config.toml
num_hidden_layers = 13
hidden_size = 224
num_attention_heads = 7
num_key_value_heads = 7
head_dim = 32
intermediate_size = 896
vocab_size = 2048
hidden_act = "tanh_gelu"
norm = "layernorm"
norm_place = "pre"
norm_eps = 1e-05
positions = "learned+rope"
rope_theta = 43700.0
rope_fraction = 1.0
qk_norm = false
attn_scale = 0.177
bias = "none"
tie_word_embeddings = true
parallel_block = false
init = "normal"
init_std_qkv = 0.0334
init_std_o = 0.00656
init_std_up = 0.0334
init_std_down = 0.00656
optimizer = "muon_variant"
learning_rate = 0.00964
beta1 = 0.95
weight_decay = 0.034
lr_head = 0.0125
warmup_steps = 200
schedule = "wsd"
decay_fraction = 0.907
decay_shape = "linear"
final_lr_fraction = 0.05
batch_tokens = [65536, 131072]
max_seq_len = 512
doc_mask = false
train_tokens = 593200000
max_steps = 6414
dataset = "wikipedia_en"
MLP neurons of a small language model. Each row is named by its layer, matrix (up: input weights) and neuron, and shows model dimensions 0-191. Each number is 128 + 24 x the weight over its row's rms, rounded and kept within 0 to 255. Numbers have three digits each.
After each neuron's rows, "fires on" lists the tokens most often at its 100 highest values on Wikipedia text that the model never trained on. A number after a token or word is its count.

L10.up119:127098169158144124118100113139130127131108125136116144111108127115138162144127162128135163161093153137111102124124100115133064097157133109104158167092172138112156165176125124151131160146151090151097114107106139164153147180090129163108119133128120151106147126142085113124092091118144135106105133130091118156092141127093175092161145074143187139130159167137149140155144109143119108135100126145095126126149087113138100118119138095142118103154134135129128108126101109145120105132122129116132171130133175131161115112107075154188133138072134108098131106152147115138145099139164100123
fires on: "ur" 15, "ro" 13, " Ro" 12, "ru" 7, " Lu" 6

L9.up823:109180132124152117071094168150142116063116142130112111129138118099132112119150099144132138139130111090161103121129157136107168190143145132122126093132137110082099141124152132119114151133147140113153115159148137114120141111145106107087146115118123119078157144165136178121133117151117115122093121116113152128111089134109082150105149142160129071109162134185142108124165132124115151112140118096166132128102091088150121116076140133120138137153132103144130096103109156108102167118147142159159120103101126121137148177077090143125081170163162103108171143139148102120137173077148132122
fires on: " L" 17, " B" 13, " H" 13, " W" 8, ":" 7, " 6" 4

L4.up788:129149099136114116135105116121134123099140129112163162155102118134091152162147124128139158148091124101116104124118121160124107166090137114145143155116127141122128122149139116122114107130138134151121098112129118160163108155135113130118129158142105138117145126127087129117152154154085140102116110161176141114100123131118131090146093159137113185125138201133136152131135118100098144118138161135170109107108124093113121128140062149155102139164152125134097111131145128120100160138105116104155117107148166126137112134120133179122096123085086106106085124139159168158070088126124189126
fires on: "ly" 21, "n" 14, "s" 12, "ide" 10, "in" 10

L9.up124:141133163105152133092123158141113109099100137166120099101131125156149133155126140121138153135084122140102118083113125119132146170111162128110128121120101117110166143112176139110149118140096134106105135093093150156179111111151200111092136156130148143140165164178157112154149159119139091156057149103132150118135113115092135100122130109103137107110112165105098131114113128103101099143105115141116153093100105122111138096101134130108139128159120108125134147139117132092138156116133108078128137119150135152082136132119116142179132152176140140163146151131143118175140075100099099170
fires on: " |" 57, " /" 13, " −" 12, ":" 9

L9.up268:125149081133106093176131127097112109169138124115124109136149128114145122107128154164082110140096116111120108134136097123119105135102117122129098135086209142118118116160122139138096123139093113104138129106121096170165156127146157169080155166121100126113173113112139134146147127172139161152123111122098158076125122075164167122158132086125072142151126196133153165116114132157081119135144130103136089129136159142127110130128117143154114101123154102130081121144168156138126120144156143136096140136132168116156141115074112107140124155122167116115118131152136122169128126113117132102
fires on: " in" 38, " of" 17, "an" 9, "f" 4, " In" 4

L7.up718:086183139145116119140118127106162078115126110116128123119176174112144072115156189140140146126116118104109095131086114108159131119137081114097099108107149131188135098134151120124118163159149089156106117143147118153122139149130135125115149141158138159139115100101155174144141133150161133088088140132085120148097142111145160180137147136121105111128115142127142123125106130117142122124170104096136120108134141160120145145139115140116112114136119122145139196146115153123111140110138126101159160125109100123138152117123140113120105111140138151105107149125167139113133063168120122123
fires on: " of" 25, " in" 21, " con" 8, "on" 6, "u" 6

L3.up174:121187108117115111104108116111137121125092159109152095102106133123144164107134128119120093122116127129113104138155167146124134136101126122136147134103141101147140117100126150103168168162150138162109131101162148142171101127095130124137101141143128143149134111113114103174149171116125139156134123098121148089131142129054131110174135117117176125103147169146172140147121080152100125092137154138153156130113135115132100149166112146108162109140151129158155088123115102142105108110128115118126130115159120161149124175143175101096100091086164108131076123092093111104099153179128099129
fires on: "n" 11, "ne" 10, "ate" 9, "go" 9, "na" 7, "al" 6

L8.up631:124139106139132125187130113156158123129076132102089165068145160134110144147089167151149146125141125114152114089139122124163124091116106165114113118114155093122123139126131173129133145182124105112162186119105151145144149145104120132101121088146114142156115115167135113123142096121121104121138133188123096122152086141082145109139146109113100158124154158148129115134091115131100100135119121126120075138145081150129156113130147158152133123179131096132128098151142150084128142189117106128123157098098149100102116116104127081159179142120154131125103139177162122134110156119172137141
fires on: " Ro" 18, " he" 17, " He" 14, "e" 9, "ol" 8, "ru" 7

L10.up267:121135133112104162088149119127128131097130119116121161140111125123094144145096097109082181149166168090146154129123152057103132121118110130136073125146148145100157113121107127100126172148134152150160138117119121107147139156139110151143151128111104130120116125171138095137173123150127106083137074154153120170156128159134118170120066119115121136158158115144136124144099164118149138160113153141120178142104133118145078145122158118126112115149154146124114085133156103148118102120134084083135167119071147099104123137146128156152113141134113143121112115092132153138158106160080162137
fires on: " |" 27, "k" 16, " " 13, " m" 9, " M" 9, " ca" 4

L8.up656:097163147150148100118134143095123139135097146147145127105170123193127117123127136170105145099133089136116114113114138120134116115140103111153097131144121126139151147189156139080129076146116128188118136186146127098130140133106146117080154129139071088118143163143154103165167174105127108120115178112144116175113107150106137142106154110096089103104093124104106131124121132104133084191084120132131122151104128072119165121104145124120143118150106122130156145099122175115169157118154113118096136145142149137153130113123159123158117118124089126143138144120119099119119085119139138157
fires on: " /" 21, " |" 18, "N" 10, " a" 9, "st" 5, "ed" 5

L9.up253:092143153142121088126164127067111113097116071106132090109128119146175111106114117120128135110112149105102119122135136098126102081150173113142162108152165111132097130162122138085121097094129120135112137127134165109099122132143143138120141143132114110078134120098068124134161150148147123154143157141092129153159106148131126136096097136153154093112133126141160117116139122152126127166132175134145128146138088132142112163125141163120125127171111135132146097149113156129147097104082134105134141148124102107123124161087112143110115092096139166161148156111166113118142158140161101108
fires on: " No" 28, " w" 8, " no" 8, "ru" 7, "lu" 5

L10.up197:110123125106139163162144101131100092144136145134088104123105093179106106106109081142150108100146157103136149093117153124123163153076096179096114135086133109097172109130167144132149091097078129142136137130114154147165169149083118172117129110144096089163100142112145122138114150147090122137148154147127216161136154158099130156101147143135147144162131115141133129107138139137187110127149135139134137094116154116125121114157118128155145104151096113128108103103109148097079143115138133114087125102112143151125150132129134129134141120100098137107183116163130150138127132084131109117
fires on: ":" 19, " |" 19, " on" 8, " St" 5, " –" 4

L9.up501:178143125108107143137173118103125111126136124121177126101127128135099124154181082076151133134142156141059137138099119110166111123161122127073141165138130118162093110075144126121148146202118104073174134141130135153112143178133140139112122198100116109121133130133111131146134112141137147114140127159089107181169111140142142145100140143129119084127110157140117127150105133130138125123128105099122121145135153113145122129142130068158165124126132151118103124136131158132100111127102129100135104105101184115107157075112153140146111150114156167095126094135138129153146096140124074146
fires on: "t" 25, " su" 11, " found" 8, "st" 5, " Su" 4, "ed" 4

L9.up361:088106084107123116169162101130127171138131111148161120140116139134170114143142088125104118120113100159106132088089140098129111127154111134099114146111129155121113165135149132115135117129124108126124154127157173118138164107119149117101086120120116107133180152164162098151125132165107093100099121105097169108107125139118146127130111128072099119125112132148180117174124126109095170146158114166161121127101145116149098114042093142093132128099129177139129137148125151153094140131120109124107102107133122151122112183092134100148118131173126105135130125175135157090131112130153159156
fires on: " in" 26, " f" 17, " for" 9, " F" 8, " to" 8, "s" 4

L9.up613:150144167139122100138145109140166125113127148131196119110115120156140126133138124111130147138135127137105113090107114133147108131151120107090132091103133116124136129137177132149124088130146109086158125145134132117148173097092136175099138140075107132140145092139105142138130126168117138146140108172114117124151138134115146168089155181154139067097109116132102127151168127126097100154174119136124186085142113122100123122143116137113163127118108133124081147141108107174136176156116130102118077150102128144114119126159126101122106140135115176144099086107126177148145143145182133131
fires on: "g" 23, "e" 10, "ed" 8, "et" 8, "st" 6, "y" 5

L9.up233:142121137146138138091104090180152125164117129101094153128124136177114162129066152135135132175159108108137112137151120116161123136132136099117126156114116167163126117080139106133109139152127149138144115126129120160110148090150138098176093104115152160123160110145145134113125106073126127090133099135135125115150146110151077151131136125148102168132104131097108111136166112140132084092112118088143132182149116096137121164187098130149136104139161112148109111148124129115108108115101111068164168151085116107122109110127097093108092068157148116125158114141101174118162101128191168107
fires on: "l" 42, "li" 10, "o" 6

L7.up288:118165114099175090146132133117148163125118118134167200126105129127108096115105132123140142103137136115120124125145157133064150060158105101127138101157088099167129111140122124151084125137130144118141125156146131124141128109111140100085120142107111079160169133136163113107138117189129101130081119131120155128121146151146143192101133082081121121092154133122122122112085135136163126107186075150161114142122150102144148139156142112103098104192130099115136103103117121123145126125165136098133159111134128098123138093127149147116159126119107151123116113125145154140125105122139132150
fires on: " an" 29, "est" 11, " the" 10, "st" 8, " a" 6

L7.up529:105153112126101160074105128139165128104121130102085068131091149126095126136158128164107112146132144163154134120133127124093126106135118128174146123148139115132142105103146176135132135147114114155125139167146120130123182136118106114157148100111116168127147113074115121155123116137103124088134186152091151148143109149119122137104123191125132098149071110113144130130105151134082117136128125141171064135152126159127106154119111098131153146144108097159137109151145130121109105127071139077096150173150091136138126092132140083129137136135105166152136129115129120116139153130108095131
fires on: " re" 43, " co" 12, " 1" 10, "|---|---|" 8, " no" 6, " 2" 4

L10.up366:134112160113120085125162110162176132150101133129166139117145123123116101125117105094124108143115101104157106119139105127138170122097125137140118166113114171172092114153117161138090080096139131106180166103104157115138158139098146153115136144149137122155141098129127159169075116102120131096147124174177121133094105133134108101162127153158128163173128122116108150140109119117150111099149138148114113076088129142133118137124130096097096107120136122099121082170111119094129133123108148121125157087130094140140088112169112128119149125138133097100110125148148135108132136172173157128
fires on: " an" 33, "ur" 20, " the" 8, " event" 7, "ol" 7, "ut" 6

L7.up452:144126115155102100149101131111095120112168170111116173145101131123150139136112128140139162137191124157125156150129135141133145079164106082135127104112139093127130128143120135120137120164130148135173102125119153133133134126108131116130142118120128117143098129156130065085138150136144115141076123119126157137141143105135145178149115116100101154119103115115101125130083154132141146141088093103149129206159140082124109138084138114077163167091145090151128115116113119094081155130135157129155144190110134153101127169180101126105138142142144113133149119095122104093122171127105135163
fires on: " per" 19, " sub" 14, " ma" 11, " Ma" 9, "ma" 5, " Per" 5

L7.up543:116141122093123086142144168168115148126171115104164100116142147162125181074107129105097127101114113127159113137123169095118160110131101157129121127139159159130115145153143121162150155130100120150104157136106111121155090132131120110094126158108129090109191101100139149133105102151140165138093120149137133121089120112177128130131162128093145111169107109151124080134067123122111147093111130117153114131106115117103174152122137169148114073118133124178094118154139144144134162123136152137126113084130169111105150129123129133109123109061162146097108090182126149153116114126149120130
fires on: " in" 15, " of" 14, "z" 8, " di" 8, " Re" 6

L3.up495:105111172079157117085073147157133085109121155129165144135114126124099132151188127130133127132076104123149113127086134117166136143136122096135141110124123136173152166143160112135121119099144108141118134136101124102072130171140146099121105114143117139089071156103140125165118086119159110136110160142153129177132151161101105133117104147117053163120137109138116159157105118143117129133164190099115155120161093116150114102121151130142127137113162145121123136099149170157128097163130140112141141114067092113131128129149182156099123123155107128152134118097152132105112166138120151119
fires on: "age" 31, "ce" 14, "h" 6, "ru" 5, "u" 4, "ra" 4

L4.up536:122109113129109147123129118115105138120135151177143089122170074151089117113125164130102146147118098123129129110142132114149170127151161084120110156091130114104166116145144133115150157128136160129126120134128095120104135090129135157161139128153109173138146128154110162153164138115136145145094138131088113145104149121123117094128109105126133129105135135146144127106122109146126129079145160148123103067123138119191119128136087140099119164112114122152107106166137103163135161189119147106136137105158161113085084108095078161168139127184114134086130107090146156098096132127115125130
fires on: "ci" 19, "ress" 12, "ist" 10, "t" 7, " Democratic" 7

L7.up714:119120086147123097115143168111098083129163105085187113131079138138125181116087121144114131095155155098145122159112074146124088152124127158146141112128147134132126122141114151118140149115096111155141139128097153155151094148062107092180143130121119141147193099110102128105134119129146128099158145144112142158131119083137147103124096192132136147124165155128095145155136145118147115134100127136126127128149125134138134111110129115099152110112112114142115120136069118099147147134121111098150104113120109106130088129104142141157149134090140147093166130183151144127151129123139136174
fires on: "\n" 100

L9.up101:133075134135098081140124111139164094129085136131132164137076151170112092106117085129101137127085110156106139133139094116151069128121150156150137129141088152168118092106163122108125149169130137162146168087104090141197146123108133127091121129137143163167170132125147156074133110100124142145102188104145132142128126106135139124105124119123112132137108127169125128164141141117123135112140093120117125174133108120094133101129135124136162139128132090157095099116103126132148165179150114118125087142130099068129169157115125120135129108138169158111117149124182153122113178152134136128
fires on: "s" 29, "an" 11, "th" 5, "er" 4, "ho" 4, "ol" 4

L8.up284:131138108116128107126115106098134114102185151133152138190122108172165118112125158119139148149101113118139121111141102119131108146121100131110114169106138131174175104145098127160090095143117121108153124115108140076120114107132116126090123151160116083143144109121137116154133126148125145150140066099141142142106096127145117163170100139146132138119137115161130127138160131146086119136143129163129124120131144139146103111099116144169111143131125128104154124123137145155133128190137122131138117120109100172114125205109080139150148116115127157111076160102121127135139110181131159124
fires on: " in" 38, " on" 7, "s" 6, "ro" 4, " from" 4

L8.up389:070183146159098182137122094125167116166091122131157084119119159126121091106124115159104084145117099116132123102115155119097072125130155101085107169147115106113122122141121156135086091087120133123149120136124126094131185114111125146119145125155105126092181115123119125089149121147128113104140138109160151161121099153150165098111148137096124137100157134126157145108116108141122162128115165145145176096123132129157094147151176139165142122186139150137129104143148133148111117122087097159086127115140125102155128094104141119165131112123148139116136141063122101147138151124137159098
fires on: " the" 53, "ed" 6, " married" 6, "," 6

L9.up13:125108145084118103097142102153114130142147093112116144124113129129102181149129158150128141125138179106125126100113137138156167150115103118155126158138123116120135139091103139138143105114095168100136150113108171100142127141134121155114119157097155118110162144155168139158140121129107129099109167125161127168123127151131168123121142102091102131140152093096139099103121145122106101144142140130186171146109125115147111077106134111155096080139099135153176110130145101071136143142127108089102111078114106099121174140113163133123140133051097108136098158129148117129153139105106145108
fires on: " " 23, " /" 19, "," 12, " mi" 7, "." 6, " |" 6

L9.up747:086137120108101103134162082145129113118122151140124112183144156093119100118129122123156149131092100147064171117141132085104121144135095143108156125128112126141138117095142154146147140157123148163126119124121101113138163105086157092097116087119091129134130098150099122122115098115140146132124098157180126161088121137095155131107148117135158137109160140131153133064081110137106123148073154129119131097139105138203127151116159108161118131129095126123174096148128128130125146121134114128132128135163125159146092138071150095127122119142109140184127123136177158144125136084150131162
fires on: " the" 19, " on" 19, " It" 12, "," 8, "\n" 6

L3.up892:112134076127110096127134116128146089156120121108117108116134107117119120111072151121127137100143110209108169115067125144136132113120118134132140128101149141144109117124147122110176160078132123146062154121117143144133094133117136149135139142091138121145188152142129090138095121137098096149109140142149124125085163136122118125106136138128134147129126115123140155096132174162128137161135205136146125118158131129156142089119118142114149146137144109126112150079094118149118127132105108133145133130121147105079159114098118149133134140131151171166137153142122125137161146104080112135
fires on: "li" 17, "p" 16, "s" 12, "n" 10, "u" 10, "i" 7

L9.up598:100111084145151091125123161129147102160128143140121124146115174149124109134169106077136131150165110138147132109127053110172123121104147108162095154134109135135139132137133134127118075120137138115180153141142105106133098078102110129154112096100126152127191089128140090127124126130124119132126106102116129144124144134177121172177120116141099125111163102131116139190137110139110102142161143165142109147132136069163137110148121139128127146136139123102141072128141124137119083122114147113147153104113055124112124128140129148110105119104126172150111092165128155115111148148141150084
fires on: "y" 17, "ro" 15, " in" 9, " con" 7, "o" 6, "s" 4

L7.up880:107167136147158163130122111115118138159126124188156138088094131161153116129108132139138130076188120103119122154117153061146124151137153190155085140113161123137142145159092086127133166128148146129086165133145141138120137113104112112091106113088114101161104126121134144114130120107122129121092108152132165139125079136152110133104097088136128117109120145130168144153123088111126127134113128123155123109123138153102149110135152109139148138102141108151090133086149115137102121165121102112147136121103102111118164134134149090153137115125109138155167160115117148139117103130147157138
fires on: "ing" 19, ";" 14, " of" 14, " and" 11, " a" 9, "s" 6

L8.up814:158156143134098102102136118113115088093110136154162119139077136137123080127145134134112105148080149151148138076146143089170154096125186117166103146127109163129138126120137162137068146089168093131147167112079125143146139075150138129116123103132116077113120095130152149097116121102096139141190169127161132139108117134145100140149108134127169144110124111102148119138136152107151191124115110154122112140143103153106095092136133141124134172098143134119141101126150119139130128102129119116127110162154102093111093156128103148124145103144160150131121164110105137116132130097179146119
fires on: "s" 50, " h" 8, "an" 6, " an" 5, "See" 4

L10.up29:130119121111105110146095136096140180103125118155122107126111123170128113096073112164131105154122087146128106107132136107156125121163144106155116101154140101112133148181112149092167100116143134135138116109160102114115132145182161122151123127126136172129113091129146113145124157114094125080089150112105117174136077091096154098122091109144111115147152150125142148133099098114153123107153168098079139106130108138113118140099130092137185159108174122118137140117114132141139117147113114188126117110122137125159155116102133117139122115168143125129120159159085109126132149091151121125
fires on: "s" 38, "us" 8, "a" 6, "min" 6, "o" 5

L4.up325:119118169136135093127119144104106210112137144146089154113153161158102097165169128116076103103105097126156136088170151144130168110094129145113121116110178119132192148132155109131142152138128102139167060134117158101111125122152123121104124147148130142114164131154137153149115131146102134139122162161116079133117134104120141138146115110143113138110128102130120124079114091124135126138116151135099158146109110160122110110149115120060200117086138114124135103140121132095129112066156171188112138117109094149148139096140110157115139116142116137139141100122095123136116149120102131128
fires on: "on" 37, "t" 15, "ent" 13, "it" 8, "m" 7, "ver" 6

L8.up80:148095138132155156129100118097129103124145129139157123077124144158101140136089123116121121137116103156139125082099132101126110117153144155114129122116101132155130115133142128202112137125099127148176152111107066120162120163144151133081117192101119147128118113186136124144131125082113135184119162130114138143125093107145105144114133139137146061159146139118153140178114127133149157101145168123083107114116139154050124158118122135124110126090116111079139172064108140145134162146146100167132170115127137099123127113160096118123131147137127156144126134150106104104104152163104130124
fires on: "." 32, "ra" 12, "s" 5, "a" 5, ")." 5

L4.up76:084155109166131136128158095086156104171192120104167119126169109102124104155150157159148129116117116150135159096093112115105130152137118145114160145099103147152136115129118132119110151110137078129147114114113138080161159119111086134100101127143150156149124110159168163123121132169168120124170152137111166137116134132105090121086161092180117111126143142141105101113122122109113151165148127167120137105143075150104147149104138155113133131146093118117123126120064128115123106118123126135141119081173169133079159132088127147103131159177120134138148134153102116108123140158102096145
fires on: "." 14, ";" 10, "L" 7, "ion" 7, "ar" 7, "board" 7

L7.up653:125121129144124124119112129117147076100137177164110109110100128170163131124129160137101127092122143096114148143207102100154131133160127108085120125151127125105131131129170132143124125120131110136126168115148107132096109114147128101125179108089106088126116137141099175134127153165116132109110159140111130182103119145169095106096099113087121129112121137161143098093136120115141135111173104132159137156105119128082114100117111112112144137128086091145129098150158155122170154095174163190122145159123119110114130147150115102108126112104154164136145176123148117162086096092136185119
fires on: "H" 23, "s" 14, "b" 13, " W" 13, " B" 8, "B" 6

L4.up173:129137117123082127164107099109172118094136124114191160103135140099124135110166120114127121145144131115131104116135097156125139127135124121102152136146084109104136153121134133087090084145111136127165128082130129127167133111109122155169134096158177098108145140113221142080127105119124114123147090098129119166136138142107112137157113187129132161157131139099102169111105148122142152151119146141149112110108160097126100092104090137108086143163102146110138142141110103117120143148099125160161155097127143107135122102077133164127154128147103085122168141185144123160130142143137118143
fires on: "er" 19, "," 17, "or" 11, "ur" 10

L10.up409:112132120137094099135103119153138123116140125155144122138122155145169122082108106162106104103106154151153134153136129147144167134177073127173170122113138146175090124109104159127116084123144078114150143086124126092149121163127153110129094159119084124123161151164095135177067126119139116129109141110143121120118133115125094159121097111134127123140066153132186121142092143128125180111117125132135131141116123126127109095117135146158109132149153117117155105169145112134093119108129147109148060144156091127078133142109148125139127153132169154140129102053114116125128139169165132098
fires on: " S" 48, "s" 9, "in" 6, "es" 5

L3.up68:113124139158132138137116135117151094142111122142112169112164108109127144104121144137149181137136094107111105140128137123129080149081149070142137068088121121144160090092107153158153116102141096155169165151135145148133107112135105130114118126130112146168160117099158148149161093125145132107139131151105121158150095103179131123129113116122105088097111153081119149091157120094145146119124091126143134140136096134122120147145126115142168164136109149136065129112088144097118105127139120151179086140143130109150118121128119102122135096144157153133165086145093176144114141100147188139
fires on: "o" 33, "est" 17, "er" 14, "no" 10, "co" 7, "ress" 6

L4.up305:102100127143136175145142105117118129131182135154117141124100121151146147137139119133165127086104093140145064128120110062120127131094155126136101162137092134147146134159149101150122157097092131107126105162132168168087110130126100098140073107138178154160088120130157140130128153129142141149144162131127143087128110103121131151088145141143147107127154137157150136175139079100116128110161153105149122139123145093145110078050127151111177116117151162129105120122143140132134122140115134082119123138110132099107100087118107122139124119131123119171116146135139159073145144100154094118
fires on: "ing" 31, "i" 20, "s" 9, "ling" 6, "au" 4

L3.up724:084136137113142120104129150142143116149145145120157101098126110112146118127122108141085103125114149057130156171112099080154120122149127138156125095110119101105120163116133102131109147100160109128157141122097139120156133160132112126133108145139176115108165140122129104162124061133107128169122126143105105130119148103114122162169135147147112139111109131110145144128138150149128166140168191115127139131112136162114118122127116147123109177135152149120102130107092114155094180128125150162141104173154114081098136101130140216134117136089157132140092161142112081125116140126132157124
fires on: "s" 43, "i" 14, "li" 10, "==" 6, "ment" 4, "ers" 4

L10.up66:078141093140114145092159108130136176155119118117111117103091154132089149110164097136166067122146134148125116123131145113120131092166165132126124127158158117135116162135131109101126096124084134122107109156116150097153108153100125108142123132094112127092153127096108120150084146129093098117158157135149188146158134119140100144156091160118163105134112155105171101112109118129117105140144096112169150156092168103139122133116108169141132139128146119130135126136157135176108177115122144126099123120177129144095125168122150155161144115123120115108116159122104105160144149118100063137
fires on: " no" 20, " until" 19, " |" 17, " Lo" 10, " in" 9, " co" 6

L10.up614:100099121135109112158206101141140132142125123111153077081124096125150108129139153126159124103155084134109158146155145095142142085137134110158150125165132137114113140117147079092104145164137152097120120154132149142125127135130162113116147127135116152142157136109106133185091133114146103142078144146164122129095120152153083097100114132088144167173137152104124125149130132112127178096115143165156087133107123115129109152113066072127125132137176147116159130152157121145087145110130137146108162138063097087157137175125133119130112135141124113105101125144126154120113146137130136154
fires on: " in" 50, " the" 5, "vi" 4

L3.up62:082111102152118141198090111128107088137114173112114128134116138098104152175149083155161147149182144161137169139146126129117121137102095138172104082122139143139151117149135155148164116165188110094123144106147118120147152091126153073114135141147129113121090088199113113121133125134143150089140138138109121166142116126127150110167082133117173119108109119132124136097143137148127108136132124077140111126125100119163123171123129128107113132117149140139111137109145138138123134134116145116109132107143124119170110135130125178098125107132153121117122130077087113138148157103166168159
fires on: "en" 21, "ra" 10, "mb" 10, "us" 9, "ron" 6, "na" 4

L9.up763:058130144139138127117126109125163112101136093114136110110097154148106102155157128089161084102171147161111117122097111102136117152177111105181132189109139157133136142141139106134107144182124082107123130113152139123077148103130119113124105157091142143172141148131156101093112147148100104124141143133133123132138130138133109143156143110121133155113139119115096145161156121116131110116077129123115140105085148161120155132159118099169145120101132140106125114124163160135073105148099133116127125118124166125117121171133087117114129152102117143167140138165151176125127134078098145186
fires on: " a" 65, "k" 8, " B" 5, " A" 4, "," 4, " and" 4

L10.up704:130103123186146136060109161163152129121151091115100143123149171142141145149110130105131178115144127130107154115145188135123170152119114111104182104139108153115089075136146131138111108117164124123127150172141132130175084107140083120129105145130129117085113107153142141102119121168103159125113126117161135082136146111150161173121140155127163094109130143140116128120148115116134152119120102132101109085099184101119119131101106081162153153126090136113141160144108131117118154140113163127108096130080083073157124145140165156131103134128150118129146174128131138135132130162113108095
fires on: " H" 16, "w" 16, " No" 12, " W" 12, " Z" 7, "x" 6

L3.up560:163158147154131109142095148100106169134109155152148115098167177111112136107106131130168174114114118163099094109133180140165155112113144141136141127135120159124135064061094122114115157175138129128075132146124084103158134115113119128135119125122160066151147125145156146153134096125127147146150149157096131139118105102093128115131121123106136154136121161163167100137112126153136107130139125113168118128128131108147154159119140110148127117081144127092119132107128125121093116111129107138152104147112114113150140139145153114099126125110122206138153112143122086105140171092097105130
fires on: "." 21, "n" 9, "ra" 9, "ric" 8, "al" 7

L7.up164:095136151125128118107127145160121099132127171142191092176108110092112153120141174124148110163119122124179116097106160130127105141135112092115173099159133152111135148119133127147133123101165129136149100127127149137166128151129158132133141085142114139159146174170151102115123104110113085104138143126152142114119134093121115105093127156139082094092132118166091122140095106114180133136137158120157089127136148080117138098109098130146109156132130160192161115089120106093189128173147150131109125109096160142084117148143142153099117094097098140110140116123159156116112112146094125150
fires on: "fe" 20, "n" 17, "sh" 6, "le" 5, "ce" 4, "ra" 4

L3.up762:135113157172129093151117115142098120149107145106085114164115111133114152170143107126138127102088141111128126169149172126144125152137111150146136074155139137142131092120138089123119108131125105090139133155092134170121096100173123130133108140129108120126118101174148100121135140099109124139142136201099106105101114090136105151123146171136126156129089150129128129162152127108150091119109116156143158142158166128146146152170079142100146121148085099158167121120093130116116127151087158104143133077113115166106153129116121111096109156125078114106177161110084103138142124128118117169
fires on: "l" 20, "wa" 14, "a" 9, "t" 7, "e" 7, "mb" 6

L8.up161:130139135126115182142132162129078097134117117097191114132137144126151124141083132134126150094096166111145164134128120172123133092109094150098137117109132119106144130169135145125099082170105140140116097133159093187132162134133130148134136119097109103125158138108120118138124108089140123152094104136111161152114102098147156068127088166128113095129121101117108126157095158121137113161131113150113123128122126111117155127108181142104146154127096132159127134110156105159130177130125177105149124135117147148124097081152141086196133114154138155149124134119116141181146120129143096151
fires on: "ist" 25, "it" 22, "and" 5, "\n" 5, "est" 5

L9.up659:097148093108089122120138161147129147117144101143134130106114133102147111127156109098210173110131116082140106137148121152148155090093086081118115112138135135147132164111143160137130124169126155090102114102137166130098110120142174130144131151137131144108157149126124111123170113137145131129070096151112151119147119114102096143142088137144139114130149111137150132127148134132142145136070144157125131092124140120132078155102124110093102157143147135141146149096180124140161122108118125058108167124134168154122136149091120120115138122154104131107074142132092130074085125114084123137
fires on: " the" 28, " E" 24, " own" 6, "E" 4

L4.up419:136076148162189119104110146142118132101121138121094161141121154157135119102137135154141147142093097097126115157110152105133128161112124141095138136144108089136104089138080110116105173131137136122136071090137141159145122124115124094145094108138132115100119122098122148127125110158141119155108152113182130128082145121123193098100092104085096111176144104131126193108124146163157104152108188123085135117130133127129140117133143133094164118133156108091125135159111127129174066122143136139124126132121123157125129077126115119153141148187148134135123105184099125171112116095129150142
fires on: "it" 16, " named" 15, "am" 15, "ak" 10, "ver" 10, "end" 6

L7.up742:086152107122157146119118146125131106143107135138136089098133141135141151139153155152098146147147146144151116144131179122133153159132142144128110157115122154154140129118130087143155131148050093117123131102064172111153174155168167111095091121118133112168114159151143156121142108159146130144089132155127137143124148141113126097098089112160080133125125161150084128123077123114106149121113141187157125076103083120119136131084098119088121116124087112151157104141096136085116137111167093117134117129149156136105177149168112113118121153140108177115110139115132126136113151107120125147
fires on: "." 67, ":" 16

L4.up458:164119149134137124116137127144094090080152137145111117096095123139092176139140096191119136185137104091136152150085119151144130152161112105126129124111107154148133080133161171128139100130121098145116102146147132131121151122113128106172111167144145142102128145143135125108093119169131120121093082133088101160137137117127146138126112133107116093176093112133118122113099145127106140127128123148119143149119140121072170156092149132125127117098156113146164165093104135118145121137136126149119102150095136100131115100149106108114153171100118124090141135093175118143108132148160111086
fires on: "g" 41, " do" 11, "vel" 8, "im" 8, " dis" 6, "k" 5

L4.up257:136147141106096145132158145138112125114133124105127149130119100150089132166092164144134121145105141087111140120117133160122117118114102148170153152129138104128127129150123112155109097133133165167124135084129109127115150117101128126107103114111122145152153142090095141118148153183110142148195094121115106124122129111126156126134087114120084136119155163152134149132108135131126123135108150130131107085160129151127142136141160140158154142149158153095119117106120118172112136153102099090117134151112145101145117080110153137110105152079143063101108133165146094180178104075163165151
fires on: "ly" 30, "ally" 23, "ver" 10, "s" 8, "y" 6

L3.up833:129141179137084166097122121117118123143114167139088140090148115116096139144112137145157098105135119173126105151108120143087145136121152177145125118136150148159117090078096122137157143133102098099095184171141139124164143110122108092136142115126149151129111091099149170158174124099155154163098077132107133146131153128136156153126086148124121109102139110134153152133096118135122105103142132088146142115163124139172171135176123145178114115126142091144113143109135137132096106151146163149129098092153104121125141116118076095130127131083130198158119098142110115133135116133132120082
fires on: "." 51, "al" 7, "ck" 7, "ro" 6

L9.up188:138139134149102092139117118091115114065096152107147166081110145097098138152103136156135140129167117155132167179105126109159098130091151112101125130146116135125151122091117147073095101120110144175149108145115132146148115088122095162134160122143171136113134107163131109082162146110141138138132079112147136144109147107150135129094117125101080164103148155136098107140164127150132147183148103112139099153138164112153137168131114136094155096149135133120127165131126121102094157155156138101135105133092133162144139126123114146113138179096130169110154109138112187141113144099089127170
fires on: " " 24, "n" 12, " ma" 11, " pa" 8, " Ma" 6, " f" 5